Part of a small language model's weights.
Size: width 224, 5 heads of 32, MLP 576 GeGLU, vocabulary 4096, 8.88M parameters.
Architecture: rotary positions, no biases in attention or MLP, tied embeddings.
Training: a variant of Muon for these matrices, 430M tokens, 6560 steps.
MLP neurons of a small language model. Each row is named by its layer, matrix (gate and up: input weights; down: output weights) and neuron, and shows model dimensions 0-223. Each number is 500 + 50 x the weight over its row's rms, rounded and kept within 0 to 999. Numbers have three digits each. A neuron's up and down rows have the sign that makes its largest values positive.
A block is one neuron, or neurons of one layer that tend to fire together. After each block is what it responds to, as a language model described it from the Wikipedia text at the highest values.

L9.gate166:525416529491431419511460548470536537412525431418553513484447456552427534560495523541506560502506482583534474515492497508560549479403456534484402594584385501504548551508503496415549480465454502516470478579495339469501469463493515535512496495534511472523605583583476486455558409706526470415494463405453483398558507477487561592501497574541538528464569536487515525553483499537475472471508536496497498510491508516441576474533618563558552544526461541558500507511456457517434481528461545519448599472533454561475563518550510562481519435556508484514535585465532531497519563454555575490579466585409465476477520446483550510537546521412502518547499437455578445572573522547539487543487
L9.up166:551446539560530549504507517474518507471474609452440522522430487478422496444466552545521476432517491442442422530528518445540436508441425465442520500443397544463540450455477527508531508452508575456505478525503480446507418482543492398432532476420531476455534550534442450434520554580605461534463416632494486460504462500521497494571563459493509429496528565458542431517511402500495578446560503476527410443458496590534478445531559416510539411508578471562443463462483536494529408519500520474531636498522509494500483571465500607507437455610492610500580525433563585431510509450431522491532490491512419587477517462379588539537483512452423463528560480561536502479583390485529531502502
L9.down166:592488422458473524506561415556481454524431456546405529489554627392530573468479511451555508510506500471475538508511592364554501481474520451572537511562478423494550461467460538465385512517565507518435505509549382481522423490472447582514459549480493519535454542547532601492485594556511459506357457534408413527589602586590528489503550518543484566417504528474463502462458494487477578484466456478453513520429516564497501529535565472572545541483501536527470479502575468442505517468396471463448517523522548635552505444507495550476510545555495448472464538502483544518475405546502579512558542485488400525577451552516497418416528493507444417410538461567520492515543498473494525535558
L9.gate182:531518516506555546462400526601577483473553429504530526471480506524446462466491580459488511563579469516409506535463558514498587499523499498455483548457492475472453591519478652497534446535537490440511500520538490563443561588469505524521556529538460535472463569502552509496489526527604431502509508529564509505514545527541516483483550458505512561490532477499476480545573449545445538545526492422488398466502502525404515545438472407536460424526505455482520497496560551490467474457549496468513580454421425489587498602641629499558582480558572557464539414447457590469597436468554554384547515597476495431475517405579592601427496519437486528525549520591527526427490531497536460563471
L9.up182:502452452583525531533505488597606516498458526542439538528530498503495535556471627507495540481531454506533462505498538531526491502500562517535588486454444507510436539503577537461482607579454451468416508505509498470527513439524469497458571422539537495487508570618464519538525495484553493446547483571490481532511535507415522532396452523505494550562671505503540580489550417561562505555509522500499498439566497514542553379577502387516511524546445467556526472475479525477464516524598501471445479529440479544499617523619530506486633500425421515534403498578488457512480481485513569386492490508454482420522562377493535523498512428467469577562597558519540484592441488472457413556505
L9.down182:448448441424484533392424494594454504444448504490561478535433481516532472512519488487576530505593480491468554528458486498436479505553502531481439493499556450454456575489538586522492438530555540521467534498542480541532539554462470507526500452558442535425542493474560478544445441495462484588467584414520512507498550565566402459494553422472454517422581474453455474532505452454432431545450509463460639477377391504516443505473498523472441438451401535685501427521559495416480454533533495419510486486438557559526627499470521554566498572505456496576525487587504485530511466514510400490423569541529492511530537532432482512501501398482549454415488480485612509431446515518478570474552
L9.gate283:490521500575521501616485455481396500499497422474429549461489495472487500458597491516523510554471530513485485561557493531518487590454462616499454475409468491520547507505521478431560513446548577555492510516560573538520546448522503479407497545463542521542585375564463447521474476530511436460538506531543393462442459432406378593437416451481536527578488480583540521564542455475545605565468656496502381501404440539465532485507486523542440445451537532468470585519449568477463512481514510435450511495503524532481459531562495582510590549567487513479522528531527554523541582476467563458448483509515508471536510477490471473491506497409463442625489446520444456417591395557438482538465
L9.up283:551522512643547450533478508562491563479482494567428487471501616433525499357595426462561533493482441484504528486547551573488386524552497452381476531400523482490497426494535453466512574501452498555497461502450421443466527453549458453470520458462544433391498557534489493498411489522466525494449511480497507466524605484428487589515485444470570465543565537576496539568489528494476498525597548512554458575524401484554503476485488488524466422455507514458481498525456590550595592582432520517476519661480535509537453564500491501510502563534500444455560482543525513603572503512459562490608409517471546496499562449491432526444502571496433546568519418529556529466533549509579537530517
L9.down283:487501508445615469446433399463440614534549422483499498523519499543472471553490514506461546470425483563490590591630436404547540535510435569559502519481441527533516447605500521406476476545510483496487394463504565467500388546538452530513459446469498588533508553503452495515508505523522477515450462547521554487513604499530576451512485512494555524509435477491530442515472509508522469611520436399408572529464445430403615429476537527597515474465487516484397521513482513527514573469531584489514462423496542486546478519516553487473475415556463483437547483506431688536464547482484523485548550489430475526492455617525541533451540523397569467427473470492456512534500485508483413477509
L9.gate296:517510483536506493493401505457514485455471455580515567495407519529450540487495589500452373537493490428485564495567485553531462537526456399437457518488415486501468523521448412504541561538401523422562502431476522603557526629554535440574510525486502403504452466584500436531456596463519464574549509585507503497459473413448498593527488460572543522463600526466479464565464535403512458469463488484471523510442461526537478407539470476515455455464476444548593466498483475563457503529450510512406456475433500363543514506558472576474485567522513430513461570486431490648571506559510505412507521448481479473541506502493425587515398504521512439473588551543520525524525574436432481503561
L9.up296:575516552478493468524485461456639396441504452472402468563453542534480563488408498428406492515553543478492493581467526516400469456482449448486406460497489438563557553538582601454465559614423528427551452508481468470506501480490450466475495464464506546545523481455489534445514560600423390489550452546459590548569509443520511564416530469486495565412464471437577436504481521514522385504503540522400425444499467483469485531541440392476514503470448480505528464525490463563437499541492469476514477441526510555596441464463442482512565516543489473545435524471556501560526553511580519560449456440467415475597509473540540508568432458488503444380475477584498431511475524501556526574422
L9.down296:578495543520476532593468584585505562460485536457495493491464493509504443470497549519535515491497517541457531523596559400435497575447529555495439477528456503491496589451455404397511529478489583521536508528406482498475522531492507506486596478434480469507503507417591547473520537508527511565567399518430482530524510576350475488529577597461539455419486538462505549482590499518518473511580589456557474455427506537484522522611488478429411482552455520488460436567538447549506506477448494613405503540494532410534421587441512532502542462513486562548608400475581637461544509490489595499503502454541420464530463525480563546581460546487464474554519550450475464534510537512488616546486
Paragraph and heading breaks. Line breaks that end a Wikipedia title line, section heading, caption or paragraph, such as after "= Warwick Uniting Church =" or "==History==".

L9.gate79:423516470517524524476547500436448514667542489521544436613502538545522583513417525543426520519531496523492457485576496458492493496504583532475463477560609510527483493432488441458412462461360521435407494465506474553487450578558548520523516556558459496563555473572519524485453465524445499520531491544465495478518477463513442523447452456613478505515510522598461495374407514574462558425553588465433480444497523439413506488444428452567502526575598531588562544452516535442510546580509466432482508439556407590576565530450445511544462473531536516457460437524568555496443517539516565482523518536566447474452446475438468414426522497461509514453516439450552514537482428482517586536434
L9.up79:480549513566577514472535609551547494524549458476461520399578434501518583513442547478435439464432538617590516548470429541519520426400507481471418455497501500488484546487476522576393480571533485551518509471537593514502571512500479416486533456532419519494474518433519489447504515530553451402581482498492590529488481583525540520583517449528547451447472469575441487523537490597561556458434500551484646594370610551507496524475557513465549411465432437518438491538567514536503531430436475489571473474457544572574534494541489519467463502439506489427457521482436503526586532480450503475420542484532523452487554433566518583532522589463505506546515427529527497479501435385464524455537
L9.down79:530398500482494470547477450472541400469427512533544497470446439522527535488487548496623491413542443485481450433446450460440549506464471420494573461523453453453536453530466481399540557450425504519488545560528476558487554523539475464467435473431542526451449549511506474492521488412542471506445430569491464440533434528513444527547613559484420511476545500514474505510576607423501444575509522573530556486440540445591581461500496423563445490451381429524440451427414440547497465455460497444526389441455563491460405475511517535492510520606397506522505520527467440579435573581546579470520464499470539444499473482552399474475511513513594500502506466492559495548458471650545448540511
L9.gate469:547550543512477498537390520548504439525500567519499528491475576533462597483588495559428525471412584434498490524560471493456457417502418544568455525497503507565480454471452489486503485638465460410487460497429527581456541516546565433544517393517462508538500510558470511468535542460521580453520499513446384556504550477571494524577547494479536470473476483494551495377510472461551645501556518512426493474453467540431514534525503455522461461514535494523527609462535457451479476577487472586455502444472502511429534432462490549492545548546374409420422495591387399395520463513457564491456529555521522480527436534461532465527419568475501507444529505495508545479407494473381435581498
L9.up469:435407564487430521455405525438545526476591527554527512460567457473507440595447456529524450447496570440475531434577509503490577505539537444476511413488543530461474396473498505581449488486569512526559397492652507507546505487471518591574448508485505463543452510507560454489444439527463440545520490553481502444525442579473398518447566500582559417452508580560492443502542415527587487512440597471356521431487396535513436376575553448549524492450572554575535500545541408499415510525562544559516542421543511444456458445522538533514482440546516413495519566533489478493529426466516572547499528489529461499453481543549497495552462483515475485460520525494561537496512446551412523498539
L9.down469:500430510506425558496502455609466637476533501528470470468514500513460503519465485469542532471438535567413463450536402575470504528513412581456624467465563378536459536389529499452515524472485561514526568495427455556528500483489532449498479432543484520546609499484374441422516439602500498570578440552395501472432547548547470502603445475446599507509526471525536497460514482524533491521488524491452604551487406530467510538496505541467479509573542487468559572559511472463554543418471485525509473510531530560423525512507518466439430394521500423447555529521522382506471519597422497501412372527531511401466476473555498460535445500446471477499520493526553495382462478444499476518493
L9.gate520:440553465587526431483434557537395518520512609520533541430661437473545483576532541389424540477483445586455552527462436416523466537499561412562411461432540452520519541432373550501418535505495472499406467467596564417534440579580515496520518495490528535481479490517455501573501438551566452497557477470464532568536505468381463483521485480470466460492492424484499582520484511529406466532445502524526459517527494554553474534509510448524421510571420540553531563446453477545428512529524474568485495398480472484524531595551572502418496516522517442417499391529506480510481617472481573583439507485504477481519500514499525605479517421517543609507566553519472520479475474510473480508501
L9.up520:467447473525459467520585519508428522529636499427528475486472524467486529544540512547414458520557514505481455554498485391455542539493509448520480389511491555523419470396444545417455490429521494524583481514511486448489362540413531492563564479409468531539447470519491454501485462461475456486417509529595508513516463446465494531435460434506599457467478398637536533490520515530480502450520628437525483544540486458463472546534542532580431411507485587523486537473501523436477445584505495475599452449492528542493484525570529509468497548548459471441490521492453408552443537514400521411466471541451537470460501603456452418458581541435317493557505478445535507541563486475525545514457
L9.down520:523478470527519507423497471436505601509500538545538443580544497482536513524514571489530487559554404563568513439517553576447548493458489590512611414569563457498562502458461664448568510483557576537476547519472501570505382472438472537519515396559443559486518483485526445525495475456451498461578491503526438517484523413486542544472494487517458524447422490547483581452495566537483489511453408545478500579406533469470382525516422408524519539456440546557531576462496501484459539444429434512551474520425439513421505594509528434463487510513534440531428463462502435550476446455457622468439480551574437551542564548481575571486529431465516479465562557369486546430500488500520499451519
L9.gate526:482447556513361494558474446600483523477545503554547523448524485551456506607542506504447446530464430554465507604546501495420515517539525445535571445504583503475539528444518508458580543562549525521511514531601525469490465557481494440553519503443509370619606388498436550576413528480526463524513395476558463467485539492557546535461466474446420483439494472477543515466541493501537522503560505413512519482491474504475482520514542433518480580457452465565487521531501483542513569616494391452458515403450463527472500531451485494427614586391503383533558475509451421511542556450384489438487477562530536586423505495511531516509458480525635497497553522491547503450429541517483448447496
L9.up526:530492438424405502422420388457434486505555481502576559502554530520463457514524505423474444511452488491451565556594486442473471539484467369514541448503570506444526497552541537394496424431575495487527499552529471479486511477583532522511592511512450510480502514332482445516478563585545603481499505473416427458457526480563484553446435424560535605543538557437490467566488501456443489476496435433479438500432460503481566503544557492464471457496518429566543528468449523531531602571427491530567467493524316490602551499436525532446528428510528503491422501490460565533501496484502543499468508556481532509553559464435508512558433510406440444560497599457484550503451435528477475511528
L9.down526:512465437388495491594435503549530534366457546514466554458526492528558519495486464465495557534504500463479472463524588494527521481522509559468404391547534462446490660598464394496534497429476534511474465453480551462578409556423501538431500540541460490441581590471466544526573433493454516574449537572450442399508413494459514517471433527461452479450519529452529525467467500544432539512516439500523570501479481480531562487446547497428487555490554454527441440417559496550434582477464444590521581631539486419547485509575518451463532402499545537481557484462558493555456408434528490437510495474509409512543554538531571529487500515507487470419435484493490515453536514587546591540578
Copula-following "not". Mainly "not" right after is or was in factual prose (is not specified, was not affected), plus similar predicate words like would, could, more, very, ever, and -ly adverb endings.

L7.gate230:455524564492523457544480522498399466482579600640474543444579472466505483539406520528556462477440443535478525534594430478483606424414572517486448410467457580449480470446477421444493453482498511442476463507476539467564410477507502476514553553487553545444521520463505500529463452531476509433594532480459459372540520584552482583485548509576510386459552567590544559506573476514467477575535511475522510433534433473501538508443522571503491449482545572541443423464555511486568440528514442449482486457440417570543488483446563518524449420471519418562386464463480422539438566555489507479559404519506481442570485524487500521522372561550543517513544469494511499435459582480435449518484
L7.up230:533515556542528604512518428559438482476543470569600506568535508456497488551493505515483532520370564548419489455473482516483496474478522562515587440442381497405422485470477515414509535581467521537516476524387495404508541551486585476532516508533511551510514541506468441543489515589546536462553479603474517547490471524484567492504520493624584455529449582511493478558550455499482512588544542539516581486508538578479473510515408656422387484405400510539493494537501485512519481540486461462543506477463525529489504398494526533442490554448583520516539460551466548456431452618496471496535609573538499500532481509422418476488488477477500368491384489546545495535532517477480586581487
L7.down230:391577544518489461505522506541496536529488404460511414542547420497498440508542569452529438437460513457535450503463420363585420553429497495529514474504484508582471484517498520514507397503529595402434443417487590529524550584449558394443515449535477610465483516456504509413505328455455567518576538453448547472515523496538509463501484535442544469469466503533376557500539515470340527456501549537464545557493452502602472505541446509542458443516563526465537438576461491538422521564464545555525553463506511443461473509516511516473535442501546454468608506580484582553508454541522507450531484537536508432501551415405495481493439541565504452548447512565497472580491477485481474481529
Prefix hyphens, header fields. Mainly the hyphen after prefixes re- and pre- (re-elected, pre-kindergarten), plus infobox/table header words (First air date, Pts, Opponent), and first, been, more.

L5.gate85:508408503487420427558482488525497485598498512560410480529516496604457464492525432474476453444537577485358475529445425526493391481552577487560523413502514479426454495399479523461572534563388576484527498440449480529447509474494541507602487456500400465449442519499582468625500514518436441484572469456497606493473517498485402463531419454439558534483490473461516450462515496473444505531510496488531490491419499461487487446491561585498461538485528511445577518445417525448531458555516581478447378496477473447504468388494535499534558506456535526488503443580466602475498509564504544460519521537539407455428539542527611549534486475424426451528456491507590594474486495433462550582533
L5.up85:540486549454414444591461519489519543569516537539503492470483517563422455509524447461477487460558476486410497542477437534510403481541536493616525434574540509495525542456420511448517470547400607461531470434442460525430516419515543545549505501533390501481494493468639443566550508499453525506585436551557646477525462409482440520506475418474547590471466456415525479490521493478408542528463529528546508499356483484521494468486502527475434524490537516479537593486420546491530458483521659424445378485510502433484424419471510470554482489500578488509449434533525616512510465557537529479481547538447447517449556496559546521544528410521496438512491509459515508471410504496444451580564
L5.down85:504474510515496500504496558512477489567483393510546553517448455501425437463532497519462480513472580435439511590511496546540540481534606481543491443526446449496513504420472510475495473476486573562551444510485598494488495524547494460520474461438406489494536499491551549488493508572573460482508492451446557470461443495406448499486471463419488508513497443468517542537386532479500578546377541467494462509456518462511555402546477559515446442504529486480491480493508548431520466484484602460443469522510476469495492471466389440482561530477530507442507420555539824545587585558509512487558539550452456544435441586479611539478507437460469471514489502517454488427555454472464433556429
L5.gate174:506565497543395442459459510559443457576470472525477522512472466522508591476538424477550362508541489501489481539536543526552482462564531524491385563513385517490516616568519425508470504503486508495549448600440498521509451525617426473527463556452593517533452542467497544489510513520528530491525597492492443470506480562484481534543492557518530464356499498429581535530479580417572447424510540563477528587460520408574499418526558422354410495391492529454525550571464543492513509593556514497503499574467456506488555428555538510554465498526496458529506440540511514509476466554492475541481551473437483417454405519581497487516426517525434472505571478496595583497491506545489459553614
L5.up174:500519472551452545412414525562473482483565508548527388485578415424469579525513500575520472447538524528494529519631539536502498502538451460513374592545403502461537578492548483489481466510544555458436541554412510516494538554519438455498474517467518466516473569515497555574491438443628419518514510553475517484563454467448548528544504491401538491511541536445481555512512437539630469465509522467495540513482482472577577448487539463455421523386453556500526466564467568477467435582467490523531462496452539495582490421460400494582461511526513550526480459489560448466417539476540478593451520445466561399527505544486464522522394505366395487594559454466584503491533527555440509536513
L5.down174:505574551511471516523520487493557513511455489477412539533560485468493465487555538528497487501542467465401436531578504467461479566535449541457509512476544500563493591548561463534414497608502506464469505542602577497571373485472457483501416425502512543497546625512500569510578402481511468429562528489507506542484494471516446493458574441435568500459551503396496582444514441459549366454502447476484514564470507519517506491573477555512440455455599594537461469553555462552508487504527553425448511534533433406551502464465568531412443503496639410489515436559537594381581469504541476444579509495473432482536467508460526495466463547457542524599454457534579523550571467471402442483490
L5.gate394:569525494564505605413540543437501492513499497509402456441500510445537404483563464451428345507488450450497564536457475476501536528409474440372453549395445464430539578402480448382540556495471504514476451552495565497555473467496496536516394611491542436433543587482371466443463498437478590515507553557441436525578512482508498399593533520519571561531495478378496544501488498462540475452502472515449435512400510505469481493512490522504460488534566511480541508506524494545509602527490394529497398503560444531498536429607522536503528529480488493507457468507554552477558537468556508494442507455498506530483458541502505471468438490474471492554565569444554540617502541405459484547513
L5.up394:457477593457499398443532494569459551466499547593478597571418489614537549519485459559494526548535453455477560533454461557456504505533490608466480511577385541433484544529464507522492470472439541547454377516461535512468521422531406484474449554493419570524486443458520582471576510506444378539510494563615449491511553468459421591508493485488444552441597534456472528486438493500501482524412511494535537549465536445564532447446560512518534528510489483467413419433454511477562452549469441490543479571412475510544433511455483629533461580488485539587452497557540469501479481484545472620481512383405480470509526491536506543470453506524556466637500537435490583489494511493526514491486
L5.down394:570503523475476543433501458563454562475557489547465476510461416422516456508534515384424481464523511586474561524485434468531431525551526521466490455523496483543470558542511440460431472491436443535430550562561434405447443510555436510548494471467480510462543449499562534526413468457612486491572520498475473491625555502566467551447509494401486473527554608425509469455581535451498409507483422553463467583478472467526483499550518497595509456555494507552463517511525484613521604480462563502489523504465507381501462573515509570470407509539514430531474381490512561471469512532453459556494535477521523469458485595472569550515517518505583477387340398498463403489532473514522561606507
L5.gate515:510516480579424514497461511533513542453503456429451554635479595470495474397552472457540450488487477498483384588501504605515576494503502491484454603510457503555532561496525550517427539444490487508497459525569490493522527501579502483543547500418552347540460459484466597512579445535510486497482497536476445540530537455483462540548404396550549509416596545487562547515515555530475475449441533483484442459453449422535463527499498495453507494420470560582486565602342571452509570460544518548596488560484415480428480495612411592603466531470471462507408506515472548519447467429602504459561558510474493517463482554479546549538419551488515465496505498486477552486508556466494460553522
L5.up515:484517393527404533575459459542488478473592500481553446499454535486424484547470405545457474519515523515489362558504409515530398424423519497508479492528552470552529567426503560506472498559492498497508493509545623496478527493642592470475570578445532388493504447520579481481409462555402484441533585550560493516440471448483584533567417492531519500439465571539443438521557434529532500563481532565451521542434521453465451481537457561381526483547450481564500499472487472510546484501510523431527465508440579539423451501517594511543562530450453499540414479564496431465508607430515498460480509506532528468479542509557568523500390404510539483579446562532491501456452531509496417588507
L5.down515:422467547553546575486556458458547522505419482483479459498521535423532471540521460464541454487484489495479522520419542409468519548499547403526541430451491512449485512496465586489393446443527488476567585501456596438615483516490565430372416443464611505533442507472531428498425532464521446464483423474615563581431567463518560564485470464540553516476507555531501507573510520495466432505560477397477484447491425481523444537474512451649468602494449507494405525511448446437500511433537481449506518474545456371491455516602458592572530509515491521497481528510413613555436430542506500500556478497400463532530477560527443532538494457495446487501516457432448462541466514496524432499425
Sentence-boundary punctuation. Sentence-ending periods (also "). ", ". and line breaks after headings) just before a new sentence, across Wikipedia prose, e.g. "...rejected. Maj."; weaker on commas.

L5.gate405:553534417486443518562509483503466533430614484589511607495531514414516522527517508505450477528506565518579514397484545482544461599626456501464486494521491513591566437425484628367457495548497566474518480493457411488460481396440511492574496494481559447530550415542448489482484509570616468506489579476493399538512493466447526515449431534402518450481517549496456556504612441472452557470480405476574492489560524500442535503506499458532554528543554536485441496522600486464536462540435445550432471488420453519472452503431460469474537431405491572522476470444439466385505517570512459443496487547477407541480478434498440514373523524449512492434520544467491494498575502494434531516429
L5.up405:496505522509408513496494441499451527504547481561437530490551482530496484481433572478561435571411539525528492379422529526461533542547520419466434425516501502566655480478451513439474357583479529485582475470538516429494518463480517456463528522523544540545511459549448484479452461545608503481413545496534407594461513483450466518525515466474555477518347544473452526523556482460463475474435440524500503498454506425449492513599555509496546506479605482461545495524561501499540523597447523524399443479497449488462484597418472494485508470443464568475490482470439494481447450628551549422424553556507557557543433472522525433531516519353424509440515548510551416428507529505398540545466
L5.down405:509546521418543498553477491448531414435574558521463536447561479561480567499558512490532579492483413587562531483491450428468533521451537452488560528511524460564424517466487584467461447529478451513497474523435489546514503474460492436452554465627455523473537549513549518412501478495479567469458533493554502547468379592475419498537555470470484525427457533512433503479509514505509514544503559527454441632467526450450460457589474474513567531519449577628474450501518419511458525574537435501504531494445454517475487558472464488498400394423566556460488417353475593413494510362511432441472497518479564501574617552532504451471505573407412467466536497441508481467481431463546521490543
L5.gate444:569457540536384548539463382510429473521459495517498532489554510517531493484380539514461557527584507503456633476497522436451410485494452463458532495581485479484492444504509630559447452456462529500481471542457496487574545495481535536556387491473546581462482482480428546527545562507462467473544468532428482419521463582575498387485529431519465487450537539489479523459540537525449441514411513485568501508490408557538543513438498571520486477506512500610585504625586505494573607573497456488454509489553511490575557401465569484473475483481443516477587454620416498461529548473435458406496555452581531480525457535460438434448492517512432431515522470514627486423478445513512527553491
L5.up444:488487535493559563546502598456480481517526542603528494518484516527406435512502629546456537475504520495494471464542510489513526556508513496552463488475494534531574484432484586535504496576619492542487465483486520477551471504456565563651563586534555511502470592496532445490524484537446541594570486554525416443531460465539460570571578498500511522532578469442492612636522515459409548594460455532474479580513437481500411469520503525571555495534522458539522547582436539418526451616500472470481583515447412471529418575494565539496475493422481436506589548448505418545479448476541482455444557509452517455494402557482481480454562534586491461394456590509475471491475488437452434538451
L5.down444:469546522543418527434442452485477493538456497426456542555519554492507578472465510445490503537484589496470554552452603453442464411412428457401591499551490475491474429559535520501515438531443579464477537470454480509467538507511540584597529414595485582500490553511474484544542589474455457488442491548459617370530550486541512500482542442455590560498499471477459438534505503516510538553482462532495549583551505535525457411487536495577552522441478564573489490468534608474549660454453493468435476543534431500474472455487548586444481460533537437460447505583450543494466572504464556484428482546544433575494522443449433500479458548499430485458527538524572652500527442487464610508519
L5.gate445:448457591544437503550498555525436500528469484512551574524499562546461442506513536509478595570552433581461527541491456538458443471493491454430502476528510418514435432514558502469538481546511583561504467496481523485553468520534550537439412524587499541532383493472499483536491579497420455479421475460465533487440464506518504555589557506525459453482468509431575559521519539615472509472465408557524495520472496480521555591575567485486498528450476508488515593463547530394626438457401452498496500480503492447571517570541558457475431617465557539408588549456545478470554519622582533521523514481490542461498433557528504553599399571431506522496456500463638497535570542562572466563437
L5.up445:409521577541451497491487550528489473543478515494463483522480535456497470558447445451504541600523481525585497576570488456513399564499558360405519490531505424448608496536476514581532535407511482457464486504428522533508522376500574457509477491498499461471480542545550479575515481471466550486485477513506410478521561476534503467501489606468459349491518485497475487508574511576458384603495420478507465617476469526475462514370463570515562397530564522499464503451464594442528457495509502633507505591521491488570450523540567487497466482467518522568523524396535498439475528543595505630497433486459478539481412527555551536500611475508543483498471532567546489479490546455515444540419
L5.down445:517457440545489540422546506481389494471564579576541541500522538581434524512551493440460471413503538477461535483410607467492548481503398519450509501527549517439459484520462541487526559483472538500506522423452482538498497527450534582497461466552473624542459502513472531500381566539366501406522521478541515438411513464526529565567444496463516569447524559512440518515505462530404549549578353469513537459570567548500456460501494542490490538540418504491397520422537553553592504493526467488495471544520478573469482487474632544417493565487458512534504462533536522585543589479547513427518643539573426461522518525466466488608592479464456493443535526502569528469499471521578570542441
L5.gate504:476518490661471520411498454594493434470591515496541481587462516584438472450516595436524455491560503566410523492470526592561540487487453501452568536435556474542497357490469470575451522442536487511486474473548519480457467536531469549507531532594454471482516470544514477559453476535491503521483565461534511622527575544519513552459398471453551499583511554522518529437535529491413533437475416470570487476541493478499470540542510464545512517407462430539536470445452494443457460572581469557572502518434553473519505505469572621475414491482457455445468427460470530489536558572442427544565521518552491458513452411478642488516583576504476441502431534394548529429502491435422506458528
L5.up504:513457398541584533455569575528451475450526516480522530542568556517422500504458495487535495569554454505483544528464493422463516509515547444489441447469507448472535396476451484374467490576568520650478469516484402450500544457427438491448481425596551455494507570468416596486522550547404544552456523521424547519495567564525376466485468510466574601521497547508521488574498469430512595432474562529520385435589575488484459532499502457536503506432530473545472510440505502537517546525448432505521495533540448426505508472494535517531418476448460445467525520604453526462491552474475487505450494480548514558457418513359629587519448467507495576496485438525577534438538437468439533512461
L5.down504:487414492530473520535451472589512520524495545572454547538533544418480597434512494521419486515490499589531475496540482444499432527642467437453492581600478341456451558443436550433533464486473597522429554456501454593448455520483445454590485492437476466492524480487503419523505552534505522551569572523507525461504519430434609486593490529501491508380578517500468493403487521527389479525507563464520478457482510597453495502484438478461608518625479456471461570543511476500505529538482475545542530395486516504478448527542554486475484439537530520532511528487506467571495563499346484522472555577566509428503494596536483528449445477510596457464480511451533501523432419418510529427495
Pre-verb/adjective modifiers. Adverb endings (-ly, -ally, -ently), not, to, and opening quotes that directly precede the verb, adjective or phrase they modify, as in severely deteriorating, does not respond, refused to produce.

L7.gate264:448557534494583450520563581523516492496482532473503447502554475478538442491600547499468444426518523456466519522468560491471493476502483481444461434429534473491477519462441498422499473545501450450448503437514486512592525437481541518519444456473401553490482470500479404456376561577431449535592516457591589442427534439572441489425475480533587513439484412593493473493553518528534555513454516547482420544398446460492477492524530444480555483497563434439522551512579535530541446443487540554423410454436570508478522538557505515432599543462383562523546383540402455501548398449416458512412428507467535526494584545489491631496500560453503486510501432491496539527564520498540572525576
L7.up264:573553497571571595485458506454532527556494470550504458461518589505543475448502530558504469469465576476487464484605557532506503534532547485514427498446480552464572452517514514647470446519478505434533481513535564474504549460539533484498518572514444505532480540584500475494492417499602489464475517491383525484409517535444546532495476464614536412536516495515566513548475581366529573547519461489456519473552463518419437562534516482465492522484520560486480549475529508549428475451535491497504466520525526533494522485476411486527484575516579479466494511635502676523500493312552588564551447544456412517438537515605454522532564508486393571483520589490521527491451439553472572553440
L7.down264:444478513483469466523562567500545465479474474563458437555538510485577363437505509568520523571583521524499567494485523439471543438547573459497509593467416539529510459447472462490506544511537412508494558427503543506576420523490464555452391479536552442592457529469537528395468537530508474515496437613493476494498612576415487492539455474607554486443474439582493504588510526481634588483525532440579483493428513421469573433463464503542536526566530464497472542546558450451478463480519507461423449470549551523573550574449442583532501450507472468434519455400429566487499505452471478499458379463398493546522417497416516479555503549501452472466459510452489508633546496515518554524452
Paragraph and section breaks. Line-break tokens ending a paragraph or following a heading like ==Career== in Wikipedia biographies, where a new section begins; rarely as, by, of.